config = dict(
    n_layer=19,
    d_model=256,
    n_head=8,
    n_kv_head=8,
    head_dim=32,
    d_mlp=704,
    vocab_size=1024,
    activation='reglu',
    norm='rmsnorm',
    norm_place='pre',
    norm_eps=1e-06,
    positions='rope',
    rope_base=10000.0,
    rope_fraction=1.0,
    qk_norm=False,
    attn_scale=0.177,
    bias='none',
    tie_embeddings=False,
    parallel_block=False,
    init='normal',
    init_std_qkv=0.0312,
    init_std_o=0.0,
    init_std_up=0.0312,
    init_std_down=0.0,
    optimizer='muon_variant',
    lr=0.00643,
    lr_mult_o=1.5,
    beta1=0.93,
    lr_head=0.00367,
    grad_clip=1.0,
    warmup_steps=200,
    schedule='wsd',
    decay_fraction=0.771,
    decay_shape='sqrt',
    final_lr_fraction=0.05,
    batch_tokens=[32768, 65536, 131072, 262144],
    seq_len=1024,
    doc_mask=True,
    train_tokens=687300000,
    steps=6182,
    dataset='wikipedia_en',
)
MLP neurons of a small language model. Each row is named by its layer, matrix (gate and up: input weights; down: output weights) and neuron, and shows model dimensions 0-95. Each number is 500 + 50 x the weight over its row's rms, rounded and kept within 0 to 999. Numbers have three digits each. A neuron's up and down rows have the sign that makes its largest values positive.
After each neuron's rows, "fires before" lists the tokens most often just after its 100 highest values on Wikipedia text that the model never trained on.

L7.gate158:565518638581497442508518426346544529574543536459390511557566490518491460555482457495464543563472508472427565496665494576499504537554541556595506381478487525548526539486474467450466420519578472585469508486477571545460566429401400509444476549427514478442485540509519489443484497522423513533
L7.up158:451544545490513532584439523498479469486435546453601448519501553544441532525486449444545536468451452435506532525463496539471498519539567641511456531616551451568506441423562613478564472514497517482505481482656571539526449537474554542464536435519465470533405454452594435606526549478475533484
L7.down158:507609602528567484516524506601491549565511486435487491572505445496494435542438463482465482436546527466556563539495496551411601345517536448527499507453511482477616535441655454502638490454534501559472579563460416515495394543568495510497459504518522443586511497502504489491521515510519614488
fires before: "e", "n", " ", " the"

L12.gate434:531526548462555498487513472417465497542434479560488413536470598438557442499510463437578511555496518529485463487415420562526520481515404431524496517479451387541541583525414408442477453490455544413486508546451385456507473509549528490399588476540540494570444498455462472493539557385475564516
L12.up434:509483528472573518494528455442590448549458512497581483526538526536518422531534557402587547498492527448501408453503492544525541508471426511546452509435530518605474530498518515518525407587482459558500450524493498473529454584524532471613530545471548488578498471515472511476483552478525423517
L12.down434:509531468465597431465515464486505435486469487564429600563469387465503475429423431522451522499456406452525496465558502559445472404417521453516444548457496477468594567420537463583439500605452494531614542524426479467571493565618538473522450482511453494452483448539550450438582419545627569522
fires before: "9", "st", "0"

L11.gate360:599464535596531466475480474498451514485545525519574450538473485550510632495542494534413516424465467547519443498541464545494488505540591510565521509430504453491415487445534454460445594415441570529456484564502459449511587558553410489491526513430495519573497572515526437474494490497472529474
L11.up360:560435471524527541499506537469465577475483526523545455542565580503614557484532521605457505482489489527525607528445479489501468499493551499427536466421499609470494478468481403471494523500531492624443435544471444428577515592507383460472437475528480513514533428528495546486532379436547521485
L11.down360:544542493603514464556448548526470484480518457564507447554494559491454488497596523457486566333519557514560491485464504553557530546456434441430507521452540619493362451560644422528509453499549483493556423492499531450552566492456562508479388458526480540521481423565524505523500580444562480599
fires before: " |", " the", "y"

L15.gate236:562510471529585432516402513522486485507470562555516488529449580491493459532498457390578566545493496487413483403405462519436491508522454521478488511533496419464511531531403525483546530437512541522508545438501500473529527467507535459507468456517488466569458485491458461560541524476404506415
L15.up236:447489469451519481518426512489511563439591440470510480487488517503428511614512556491474447508453534508520475544404491464525532517558456522537546454503489430486568531527431472346543532537528523541498493589513459617532459478443509589483480531498507518508528531390478488599489552463432436526
L15.down236:488485524502498522517397554580556584523445541469548593540544438461388393500630451525453418516447459555479404511424588564538540450487529483419473491490531452401471481555483373566483456489499551433416491494387458497508486544368458490528477495473504500416519423500455447529428576574583481515
fires before: "8", "9", "ch", "1", "6", "re"

L12.gate90:555542547483447516540528580561474520496538462575504441557466485425541519473461513449519506552550511436552508494485545470474517522484514522501455480533529420521592412477518527587397547601500540454420389530523485469454549492425472471515450609477463572499557588545572528484544449507478530458
L12.up90:411478439531537554411536605473478504579490649492634450436520533504479442546467407607548544508457533474443462459415485505558476476447532506460457461499557447401441475532517590577499481471498535517598549546467448476506467585547498498524426549438503541510485503485453449428476484521517492621
L12.down90:486503594467526439471479511465424560474458522513566538470538431493579590519508482537408533411544528382505476527523565554520489440490529457523442466522492514402450598543555511621418396404503446477552512522461610458478388563496507547451423497460487495443491501427494465468515531523420535365
fires before: "n", "p", "h", "in", "er", "t"

L5.gate529:540481509395559463580491506558461412500557468434464518531516450507482557574545440452548489481510527441562524487483485464512424468513512526436533591540481410536385424490558456441555547530495537515551528464469540497523525568495466522493546608544525498563482460452525410378573521514493408468
L5.up529:470501457487467368561542521567415368550499346477518509563466419515507548536539428561500526493467522623490490491473538472530541414528499462519471486475438523506460520482410566480504504567519529523560519469524543502516562478529573498591525584511517463544506462564465498453544444465494401521
L5.down529:488508494552490564562528404465507491506600541523540566455469513466477503505525567402456363399513472542492491480525451422499485617521490533473533543598530450566506501468521493575548466532504537533567442478502509417621446428542434561473524450499454519464459539493498543462506483514503479481
fires before: "s", ",", "\n", " ", "ed", "n"

L15.gate64:591563436434455476513499450466518457499517552488457528453479480561481488506464514480548492562602602425473490504444487488548613556538474487476550415536550480480555457552479438434536461534532476527416483469542475481610493512481512551509544498503504482476457484431568525557542522515603560539
L15.up64:476433431484488469486582531456507480414587424546404503529475430500497540487483516573466507532500577566534501502514488471537418482521450566472485506558595501565606517511451512505549637494406494580553483374522520511445426555502518463549492451486507512490519594467514477524447505502483506476
L15.down64:497412461574427475409518489468517460570587572448539488407465496483468489558437459521478534489547481446423470542457500547571440408467458419486612518465550500486494441576434562505526408540505474519655483459488479482545483490530524598478454420488423453576523495486581519540517656493492532486
fires before: "2", "1", "3", "8", "5", "4"

L9.gate148:492508529569566511577448524526475409424444511519601486561475530509504518447502468491480522446489557519481495479510433580465484501545526474544449508475481435469586496492485556417489516471423521538477574546539573393427532557553560567492534505505536510519434602605501515572488488575449480516
L9.up148:585511456603515440512572455526538500522548424497548466481451495462585483445421515499436500422513506451622556550467487496496465515477490521521539435544494505520517504445457473522487454434537445494410574485479512491465528615434417495532514536390465543610524447494512540365583444573573453507
L9.down148:503563504554556538508449507437551498497532463521511413516516547576406541397473532533515422562444486555571526516484522443540468508486557607465487458435524416493534498564497585510515527532422519580595581409554410543442492490495502536488457504509378466531450414484559434488575601518425430503
fires before: "her", "il", "ur", "it"

L15.gate88:475452458507497527562516486462489527439446430575500530487462468510472510540474503436519585456495541588409496507501499504587463543491464457500542579470534453503475524544439639380485472414507587494458549437496488597535502509492540489494434528501443331519464546558539506546540559414522471516
L15.up88:490601515430520413494471509512518489561567373499523562492427469525593468492514529489525441478531422474420482484503435591532532527585520467523507563355436537468526491503540456389483517495490424626503554470525467466515458342573514442443374386521479495482504507432606379517507508439517561450
L15.down88:497482507421539551411577395498415466454597570498493485511459468482488551525485534466604495534498511504488485481501527584464467524436461494496599465502514522366553502489461427497531481634478528649434406451492491531524410504601519509527559558416434489584486370499452489588552473522446577528
fires before: "4", "7", "5", "6", "9", "0"

L12.gate465:498488452430436409486467500489582417476494408569564481457393575522513439551508543459540569537483449461403515499580546522525558511446569528521473526456446435438528523503468512351575483499526514450525484584550506558558514536500493377529478457517519489515400517557524503463446582388508397458
L12.up465:483478512471477529522555502480471596518463590543597486525478512410478440493577496486460512487516461601410422407526454530539512517426550478406490542564510420489558503496449494476474557503483543532486538481533461453501515574515470475541480420462525520457529543412508379461460508475536397509
L12.down465:533513512473476498487610528521562511459510420569484495524366452479528482551510507488486558578548456400538404480492577593518544515483601518527467508523505561428503432525579546530469476500505578516537469609503472531421531439618604546581472544408514507496501526542567481500516478513546540447
fires before: ".", ",", "0", ")", "7"

L12.gate165:493556547544505564525483533500507508485452523466520566487566477439598577469486571426497536513400485480404585472433477522395512468479573523574520464533583491472517531502510485512490519504544501497485489513455582556473451547543496445509473566379549654474568509513521513519454483515455448514
L12.up165:627509544494563576391483416549482486489461521517518469408474533495478379499470562461516551454461448539482531419421501585472530700560464525500487500587605491613463616536494455487471478456489465484493515545564533508548490564482572501463512428506448530469482464615528551413557521505477560580
L12.down165:524433564531566489487465512532518496473507431426513524516490523543501512491466503528461640460544559467574514575612563520523475520518489529419535512483589531389563469456413495483525554415479544450552506530528541567468471407431435500565383480552450446481538555516482464418462469480465534381
fires before: "e", "ed", "v", "ing", "et"

L13.gate355:594515455444491489637556476497487535430588534471512540517515504488506460294398476510556508553440535495436493487487390532493403515535542469549602524472456475486555484559537466557439511442507609500537534402484422553486515478502508476556421446464501505473579481504551506523518421516444472461
L13.up355:609540505453499542531531606486497504467478507569519578608513508443485500488487428501510466508504449617555410590523516576475460584555540474472562451596485457485531498456547410554493449462514480459490517548508379569446518528507545561508519410488545506443422619431442553444458389546481543478
L13.down355:562483486512350484504585590535537526376594498448594487576517416585474555495557484521508391406462466494504543424495532556493406539511448438417554485477547494526431442561475532431501477499434479477522543477499515510566492420489450511475447524492510504522459466509502563571553481517543526621
fires before: "-", "ust", "\n", "le"

L15.gate313:432451517413503440538541648434412466485568572498468495476493546480533500548495500555469475496488401527428480541518469508542528396524459593467492488476556475494533422514425534495494524483573575407442486514502483584580438498515517459465503493475620463532576590591476464469449521526469439538
L15.up313:514522507546532447489523459473471496537445478599484503506584567572366506508437506494608547617538502619509569525430383451509500524458450482550411549511428515506561446488457504578548427545583468448552555488499523494516517394505533566548458567582483410476620474521540524568520503450543434562
L15.down313:577532480472434468474510493473498496484499525502423503487519629509521491588533463499388485625475515490533532491496471557473509562530497472461420516590510482526438425508527522399541492471562487448463492546501503527446511494510486558499418500589565557530553459335513502500587418436570536436
fires before: "r", "ly", "n", "l", "en"

L15.gate76:473502480495422502488609423498462557445534589502528512503459576468485513416542555510523437473452450408525434389503513458449553410489375450447487402453427528466560410505482471547510529485532541459438530554592541520494476539472514487465574486476493492490499603478431505622412510486535520525
L15.up76:481499370350487461415550585453534505613610511439518534461475499501505482475533452406487480470479487506449486503438458519488436510470374502524541532480523503505485521473524512450578465490459519538486517443518515573449515443477488422502504396469563470499504625483493494531524500523489499417
L15.down76:607595538547461443549417508499509470482517535506480513529492452494480471560501524553479477498440397481543585473534528448606473487525556521450524503553522492553548439505383542460439532479385432566429537419440530418426516424502437561520430578495458493485532451475450427545452540405511421518
fires before: "2", "1", "3"

L12.gate686:572530543478519482504442489507560528499571528440575460585452545549421436405465484543473536470451547527415517623563441490379451468546468474542455359543471511561493539572523475425505472477524549471484432403537467432349553489496566543520558510499440489454521528542413554486491465462473501497
L12.up686:550526465435537423509481518581577455551572485503556478409509439458433555467512479437492579503545546508470403459491545612457473476376523380420570525499482561452607579497494448522567523523484584427521494511445462500483496419561512546474482470510571493522529489446401470485550508502547527547
L12.down686:530493533490502494488499450571615515461637498382556431506592433489495542501525412497538590499507501518540532464476487488445478526557539390543494573546448523506461519468460484536543417520517551470504458492594435519597533479488555532602497521520501544558527425489534500511475519487516537543
fires before: "-", "\n"

L13.gate554:493450520502464539524594382547539542426515438538463508493590515466510549467523557476539489562524452419460542500561438591414465558509529471486541495526517496561555519474462549506513478542446480536576540479490522546445547505500417506540524582508490382594516550511464467453452538441415476375
L13.up554:548539472496503459502507441518436566537541518435449499430510552499530457442479429543456500448511407408412424466479451567523527478523522487416556525491512403412558549484531547466463510519463576472530487477467512501551448539521489473464526424476450448457530501548516441590488515476502484510
L13.down554:532488438517470563550515585504552523515494536491520453516521449492511571417451512592572526576471428485412533498555402539554481616458648471500510478487545456498620518498523428475510410526495428511462505507531522494386485539553450493535443462495510453458494435541630429416387459472468514497
fires before: ")", " |", ",", " –", "o", "–"

L9.gate363:429599575496453381556488454519530421540589534439529497550563500497497494497507511523478482446509528426540536513579523453545467541504539430511408434502488549449486455482525506501572426526569513482549578488555539503515525467443436518438463521512549469523413464408502479484482531547481487509
L9.up363:472469520521514590527575472534491528449473588515452445468501541513512477391457480339467523528556501511523417609449463511542428493497578453453452393496491468519578574443526386541541489483422375547498406510468521518518541548423468541459534493436482484490564524460510445494478483531461531533
L9.down363:435538518600428455531496480536551550510484497532464466518542547528461512602519501518413570458509548487408488488571419491439566373528578489492499397417519445450561424500518533539461500464441526514514524485520356513534527484495457452505401557442475491521517456494473477476516510432499468486
fires before: "\n", " the", " ", "-", " M"

L9.gate384:478482545491506433637388512472464484506497490506567401541545487501490467403490488451509442578555502511595398480455530562460520536509373484461548529467533503562504423491495474515428494545442447430492541505519485492544455559477540597585540544514558459502438503473464491431495514477649494451
L9.up384:513540424432456492561480480521433564485472435505506555529482647487545521540369431460505451512516493504612409441506435514496545471461532508445577564517412424372502493512479517561526472513518501481469477588534521416487485399444534625476417514475472562477465553486507540411403485400580517530
L9.down384:553468589548446481482555471511490537472517465545584478432540592501424453488446450444626527542543468607455513498506571475558474508470519390486552406458494560486534478463535557517466502558459532531461509623492427471509482502497475456527415510411436542539468431583431542436568528512428494434
fires before: "p", "h", " with", "ist", "t"

L2.gate75:439490468488507515472529520446547471538479466560476447554497488479546510471528485430498544516530419476516495473523497440517390475506644479546563489485489491453442536497548464478547587461472562610343459488563474455504443518529471504476494467545448555510473547487447537517539562452592501442
L2.up75:529513546504416540536429545609485515526415503489420473462555493567535556582430483551507455533521576473438496508556467517577582459510420505537532517463511488589558549458480469512478480469537383421525503496469545506469454596525441458389458487610546503486473441495507417483501467487533534536
L2.down75:498499515525504392448514431557390496485549485590537412471694425531547515500529463481470464470471483448512366523483526475479514580449445579465500543546594407465488451420507492581514485500512452467543442615554526469496479460444539587483453491476480465548524512505526534521456490450498517462
fires before: "s", "f", "at", "d", "w"

L12.gate28:474450512442389530450503449541464521541516515619502554512528560456524513485421452507478571635498405440472487510454380527501503483526535445482464495480508489566503432503547462418449496484489562476475483529510413437518410446537486493465491532500493436474458599468411566468530420533464466510
L12.up28:561403597508505546503515445474469459624449450440579555506503466432465507499518546454283541553498458452551438520499530511459468433492497585428555562415437449527521541571604491426467513487540485573498547454478545501446516428506442467512520490503461466523527528456532441595449583413599603570
L12.down28:428505484480485527517524548490370523524481482468502553499421480448395517581626468525551490495473494503522483373478574493508506456411562574492433502487445470543493473491464512554501393488562489529517525507440460517533438507528501426550486488427543482506520507530460421515577543463467553430
fires before: ".", ";", ",", " and", ")", " to"

L12.gate47:445492445499510457523459433415515564499500446499571470587445531472498528551558490619506515578469549454503472481437430436555433488488527509541506518532542517542463522437585544466464479494408543448507490433545537513445471475553437535545503451483594513536447547441508465437476558412553480432
L12.up47:523490493480549478428525514492489548477493537458580484552518545499498607505457464395535472468524453452651608483487489564446400550504520447482473509519522491596446474529534427538528488533478481580500489480487487524531502487531437440471473405576448566470463425409520489443497468419466402549
L12.down47:469401455467534553599479396493512493578583419495559456473514456491480525509456514418465419591465432522512479514563573395553566550457531448462386454506490466459463457487523519574572525532509627518549521420535495526523444414524509473541548523519493535553463474460451485491511561494532451590
fires before: " ", "s", "ary", ","

L4.gate301:460465492501494551575547531511382475424398600499531543537544536475651567558473477339508538483406530453475572445470483525519597488534422494553472511509471414515526506474466487395493494530488526353481460630438580461499450429527444506488487461467470509521590479556432465511430494402518529418
L4.up301:526513461427588549496471492519555464528418529504566545504578393463505534571505529495498510461450503530477529566425452591524550532450483530469495526477475408538524533464553501511411456445516609531482498506448454518482443556405581486491500461469426567447426558506453510418498510505446478426
L4.down301:544400501534539631606517443616406545477491550550530526558456465461570538510458468455494514494534421472538436500557487507512512484560535598442449535478495465517552498522538519546489580471538474432438490574525520551511541408503527606463523549434477542440501524397576514513527475471474542457
fires before: "e", "x", "t", "ver", "qu", "et"

L11.gate74:517545468580575482544442526590521481449425411457502425538429600457474567499463546509507509532511554512602505485530488547517471607431443466455435435418483567481457522404436491572515469528508511504553482479587476393455530586549451472477416513499489515446529590433559440523540534453469471481
L11.up74:481471380481537523548534494503477512573407486497469388475562514522429569564441535480467598507532520467512534534457419547435456599499521552515571434524482529422543423468434543520473501555472522473555468552442466426398472540421571514575558514533417385466483485481540385507520491473468521461
L11.down74:520631532587464493519503540569552447522499513416547556506476502442439509497482544486639480523440452484500474505586456542448541500554528487463448460457480492467465452525515536499460483508467462593543480580486537417468503490529519480470430514558460501479544532476504468478491509493570488500
fires before: "v", "p", "ar", "le", "qu", "ast"

L12.gate67:566483453510492515563441530486528541476481453416436454420495557536546449411442520502532498515614477522458476448556488513454408378459543409532533405457542481450456471547524466521484480519487434503460492471448439552489465508522556498494536464491531400495521453483477503574535384457620497450
L12.up67:603450424451498558536437522501552474539507479554432550446496547464514478497559494535450579512418465531473426471507450509468593525510537427473432442564531366493472561534446414503475514567513477437538500524524469438493484507516543534649460519596560500508580455427466512513518510450484577574
L12.down67:547551533523548489475607544623516518501626498466581530523505487500456533568408500504465439438506514552522456481479625582475507533565478464469521469477478477475485495517540434527396461423489521573478518496559473449477460458481504481491493498397476535421505456457564488544486442507552452580
fires before: "\n"

L5.gate215:570530453442596480467439448411569541516452459546522414410478473542508501505503546503547442512519504411576517553503423522553494545498411513561466464504477524521502450560513446312500462554470367480495474492497427522507502522538451512475490480436497480584547544554513541523459470440502524456
L5.up215:470600468468512480473474432475436523499430479524616553547474493505528434582605494521508461602448494492487436548434490509436499524504434570600523575548540544521542489508523445268449582584437448488470567510545492538540463492528580522534503566461479489573515489537484513504407519524505571460
L5.down215:541475553510450532464510474536483549400423594551483559429438489412571473499475581538505483536478485502439532460470411450542518547495499523417448532548499469532480496501509573558519461450441503461502530537558465580555456429477552441504437457485491474415478550603523528561497467532551498548
fires before: "2", " ", "1", "3", "4", "0"

L9.gate202:445441445554618465550511521430483564471436432537445473608508497456575492447552526545498507454556504461481442497461517516428414483451502559488450496572476465485515457427515524454526458498511488489465545551487420532500507564539487439494584552447391541436504543475483513500498552434525448445
L9.up202:521434596416530485531530449422522545558487472601528452493453528493602492530483452505469508498501524446416452518472446510573437478538426553556516431510545534488532589543485535492541429567491465458531550540358527437502600571464548474577540506484507508487497467509494537640533517535529508487
L9.down202:465575549433525477578457583555506443516541457554638483500487524484455512555416442491443510490521533488522557451425388477428476529493544462474500519450579483471550537528474521548594557341428498566512550491484539500478473492484432474555607533440510553438524408569408472502469516509450547497
fires before: " ", "1", ":", "-", "0"

L4.gate567:549492546445485484565448496445522478519461507561525577446537482509551519601541506486472607518439453498429534470532489532547383478494439499465512540589450523524438498456484640453523570532467497556458569452512530543572537556522400516533506457389450576596554431562559499500553532485419523486
L4.up567:512545483411571493531591604539471487462445416476503479476407471509556502498467479504491575605504585492580511450463538530451488551497475577445550509455486476545566500547422581502517545444413530485434538537572523468510548526498474511558462578528427590462588519487540545512387499529428513445
L4.down567:493437456505516435514558545447509485618347565459482630526533503408435552512677467528486447527528501512485550406445451495485479567455510451537480567463521568481506473537520474474515360478525516559512515626514481562477494515458466416548559452522539517504477541447526464541546471540510529511
fires before: " ", "ber", "ary", "r", " |"

L13.gate510:435549523471541444521551444548440485536423434633510511556499545479521510469569533375620451611495589583524494481504451471475465396520594483527467489544629571540485447481445483548491454505515583531522452535448536459463549621487515480482475578459501470495490496481435583514486479510473517425
L13.up510:471501540417559546534437525521524586564427509525532452530619485575444496552405437492484495446523459507582441481505410586534563525480545579463523569490405437477500450465551524552518423487517493457520546625533464426511626485528488486485593541527531453498497503422420531485476565518517581494
L13.down510:536544600450410477533430530545479521507473563472553527455579537555555530570396479461524459521422436527524384469512541589475500364537535471534592458462496497441516558573531494496464529537588541565510634501508666537546529556560568519543507501487551473420518480500516549487491417499470543466
fires before: "n", "as", "h", "p", " M"

L13.gate568:527491419553594482480531474528507571460527467504487479499477507428430565554527530546446452513477472456517483472584498549454485541498529466498393492510570547513489528543538458540437507602446583493442525476485485431456397436444539559505483502458475508472463509556481431533489499473512456486
L13.up568:472476586491585486535426505522546552520454457390464458530562569537424554434489538406493496468443479477482570546507568474611543564440446476530458536516474475533491513517535429605514516480500460444505469538501665541496489529480414448550483469490515545521473470379553459472467443478499502491
L13.down568:548464487538532483568512530458484458554453481488478517482480480449500397567520468466443515450496495601478497578545568495477526586501535473522532538477495399521413575505563441432464517555509409511502506435492503470514484570461489566511461511471394475511526490503561454504528530461409514478
fires before: "ed", "s", "ing", " "

L11.gate673:498400464448616462503486521452446516491482404524544538452533563468483430434567469473573454473471441564520459531445436489469540565504494549518479609495430484554468469449558455492528384439464587511503477520520562466491484499546520550482534541543520506527468597442481473549480555539467472439
L11.up673:534435516524528549557517557549434480502564315508503560513446507533459468485493455515426541480513577578488502484438437459410553525469550579478422554569512521516466542486531458492493493493476548553583547436555472451426510439483608560505494571551550500559466575559537548511536538599478540514
L11.down673:503404560508544524507493533528496523476464498486526571568530444518451458469535509389453501493451586370542495558427475510486561506539470642408426470533521508486531565483600476524540508414571517506539507517492455368549486461502492548544501419494456443456548499538520619449531455547491523549
fires before: "al", "s", "i", ","

L5.gate155:435371458540575447510541493573372498438533456548463535464560523527437636525404443444545435468552433438529604490553482592545428491516538487515414398399490483584507468475447466476460506446504497484526475514447489465457517421498504479544553580456560566534496485468517484508506482489536459551
L5.up155:447399439600540597486627432546481528562499473565527565573445470481483455484536489505497522491542505536447518507482445514516435459484498542490526526453558540590587475507462444505474538478476484405492429555528571522489583509506613478456519569417511534512489491505552478372529564563464475518
L5.down155:474480522488460559476475660460493592469460499586530464530487506611486431439549442487508444427498540575537528485430458608586517521563495456524515503497447395512454461583498455521520437398472550528561420575473533493513520518430445493594471432497506429450477477530448496478461475430462529539
fires before: "n", "an", "ing", "ion", "w"

L12.gate396:550561492508444506525514505563459466527483495377511369508593451458536533520552584439424533518534402445511408404433469466464569333478575524505486559464459450471587613458473431476442432476519517511519507497499507460465497463473511450514527481546491557426445512407408449479482502437441478485
L12.up396:510464530485462456536501453621538379523536486402535506509543317539541464457594480464514488618566542484507409458430455534530508473430540581494478597545518447505547442515522520474542475492527595514539506455520435553416482495446476477429460499522501479490492428446518427545517511506567567497
L12.down396:460435536518525495559511474604495393431538518514549530425553496534486435523590407547413508527511527463615492603551516518518501548620577460401425551551506506498519487537610578528502453438556446533510499479547547453475480535568450477471437402459582545486428520421449490541444424545536537457
fires before: "n", "p", "ri", "on", "re"

L13.gate179:479570493485516460512455454527480531512565474516582472517432527457452503494496536490472519545513438433386458497431427596478482495528473499436497526509510497570501491493463556472444513514499532452398510558467499455539478513545392505514444441506479394499479521428442476478496444513522465456
L13.up179:533533520553541425575537546442537543503536495479466434478529459538566527588528484452413437522586506537565519606545503481529464519405491488445518431409450591549520455614528430516412485536435501515502445515497432395550495451564484511495511456570418450414514533499449524513563503481638505479
L13.down179:581511574504437452547507459498479467437483369438506506503553486605532516477490427577472556530514504524493572545501553520529469481401455549562496509481511472442517415551576459532543470462512475482481523450501485483565574424554411522620478438525538480577464495511604510513509575529535497511
fires before: " |", ";", "F"

L7.gate86:410542529514423504483552542443383472472510653496517474474484464466596483433530521435464508573429489565526413464468511455507527410421567493465511617482463496499468493505428452463566549518513615525511555400502485463495504472457560457454405495578527537466474505462532414521436444469580499516
L7.up86:516421503504570545524556501568419500558463428522529383488543506543383565488530572606519490502552616479536506511407494510510467516527531520543511518475520458446554574424498414618583539541465528462525555467555598459479500543461516497534447471563507514522492526506498465463463411519542584439
L7.down86:445528589515464441543511432546472448470541490548523482558512546479514484575506544488476531608465466554450512534564591385466518401485535599433527497549513422516510471504443495500475513486528556438485487424495465544434513461458564603516466470555509492545502531503521521523575516556500406451
fires before: "n", "ent"

L2.gate295:467515456500524480552480476521422566506499489531501507510408501574439475515450515523486489540512469455517541414448423479523433396431418413509560500466536509453446507446471438443529471511542499551546430469522489568487486500425474522442558523435503574476502535408500445532567553432533512500
L2.up295:469509505552540454480506431460422532464559508467534550506420538578490507533450594484520564513488509413422509464467433440529488387494453506507514523493519602422485588387434465498495534549557523450470441510488517474533473444453506537470475508392505487385453463443516455438552538482484554469
L2.down295:502535581544525480513530596468492538438583394609523392646412469556579433624500480407460527492515550531454461474483482527443468438440529463505507556501458517543490519486394422481534457572539510466452478452489485495484485409462513467512512443408513445475397521553494530533497622491491486417
fires before: "g", "x", "et", "an", "ing", " to"

L12.gate679:491561558484539537611581532453548556520511583503533469477506506522535572523478474476489529586480527508496497516491612487456444554567444555560484505408471441531570519493527494431504589576439485536419552507509530573468559563453390405503526546483493457511489518523533531434603479502531517493
L12.up679:376503487404494395597490495579550455609511493439544435541509525464509520528467480517453542492478561493473514489553524420463388543400462617469519470511477476498479501447412565580466564432467400500436511480485468472451539519566451597522439474466385532518582521484481430495559503415556521568
L12.down679:431468591545522516523507477508531526493530527409481569509444543504553576558491545424471412360536566605488678526531482370481554533520551544528417483439507469469513524463578497568560498388556539454578545471456490603478580528543588436475450462570525411513552554544511477515505491495471535414
fires before: " ", " \"", " |", " by"

L15.gate700:609469542390548468492472430490597522475451414465550537550581471604451593484555550441468562517544591474438460545468505511537534419438502520455487538438487584564523505540566501462560477472536468506506517625587497468492541460529413514388490507495513474533561496514410467517621404448455384524
L15.up700:584499532499627456522506541533549522511471469466522580488598507493525510520487491368549537541424509521549492500508488585529549532554474485480471572480447511474575467517544404453615410443492550513599534546512494575536573454494493409430518443475565523511503526441470493590524581461551493493
L15.down700:458434480439487430476514567567585524566497516516446515455534532438484540517422557480476560534460486507494403419429565478509530496455457427468500527461578414511585490531548454515614392512481492443488505509493498492474537503476563477475484369448509527489545562577549479397487444562529600447
fires before: "–", " |", " of", "\n", " (", ":"

L2.gate350:463489428480557356519457507520476610568453506552530359518465541495507459427563495492485476441625437417490435414416458446558469528450478476427466481462521501491564507532424520509574466368478426467486500462496486486528572543528513437450487486458460502434497465493390501581518509487387495539
L2.up350:518647570587569480607531436470522474459515353519500522563521474477529456590490563524539501486544441455487465465431445511500511440429444569599501541489536475530563495496464506430537391513457515553484595513490463476469542533503488519487557520561437483406471520453551559585533550458480561490
L2.down350:412479495527498497578496491439539522534444531488518454502462444455451514457573466445503519516544458419415517466493427596490519440560453495479468494474543421538506490448507471471533476493524461449500556462458496448583497515587526536554468522511505481527413556461545536561543492440502583592
fires before: "9", "8", "0", "3"

L4.gate689:381555562532470434530380520525481444545521566506448464466480503582492503542487570480472563419441576462495573583482513465409455535548558458441518425458528456468440494576493509568565530514456533575529439465475408514540556575388526461539454573537591518545510471441513472453560434428508544481
L4.up689:551512445522473620517514568530479502498494462455387493516449567509440479450501558572446512450531599490395498501394477397534565588537523558505523462432423401448513484554536486533535494558511476561508471439456534456504520502484466496525404601562448591548474519463446535524487454495529536508
L4.down689:490533567468463518513477493489593478571522489417510460496470574473509551488435477506480518386535587524440549514534519445477508489541503519423467508452541522475599535575523569552436526504522540554456499501432549549483572580574442502499514477546580453509554472437516524567459569522570519500
fires before: " ", "ent", " S", " D"

L6.gate583:436470580519533546473377405570556449511549492482495510476466424586548508542435505527463496500488493519508523481505533454497505415468599480509513476399497569597548488483528506538532514477465596567491479476476541485523549555603506435518479463490547486562521516481420473514442501477557493442
L6.up583:485527520440389495477452491485529561493393540550425516502509536439491472478595541567493455491486426529598572503537451504526482478490354511433529487454475449484525634377553490499398453504529457458554491564511479453555468572500518521414492580522525597501430517476518536504479553536526551464
L6.down583:526569443480481396393455431554491489466489444476496404564579547514453500558522476486507515497513461491495551464484561559484524558479538464484367525403546393553506475526494539548494542531506418559556468529520463525503477511543442429423441512594503603523552480419522487481493587544549486625
fires before: "s", "at", "w", "ity", "b", " s"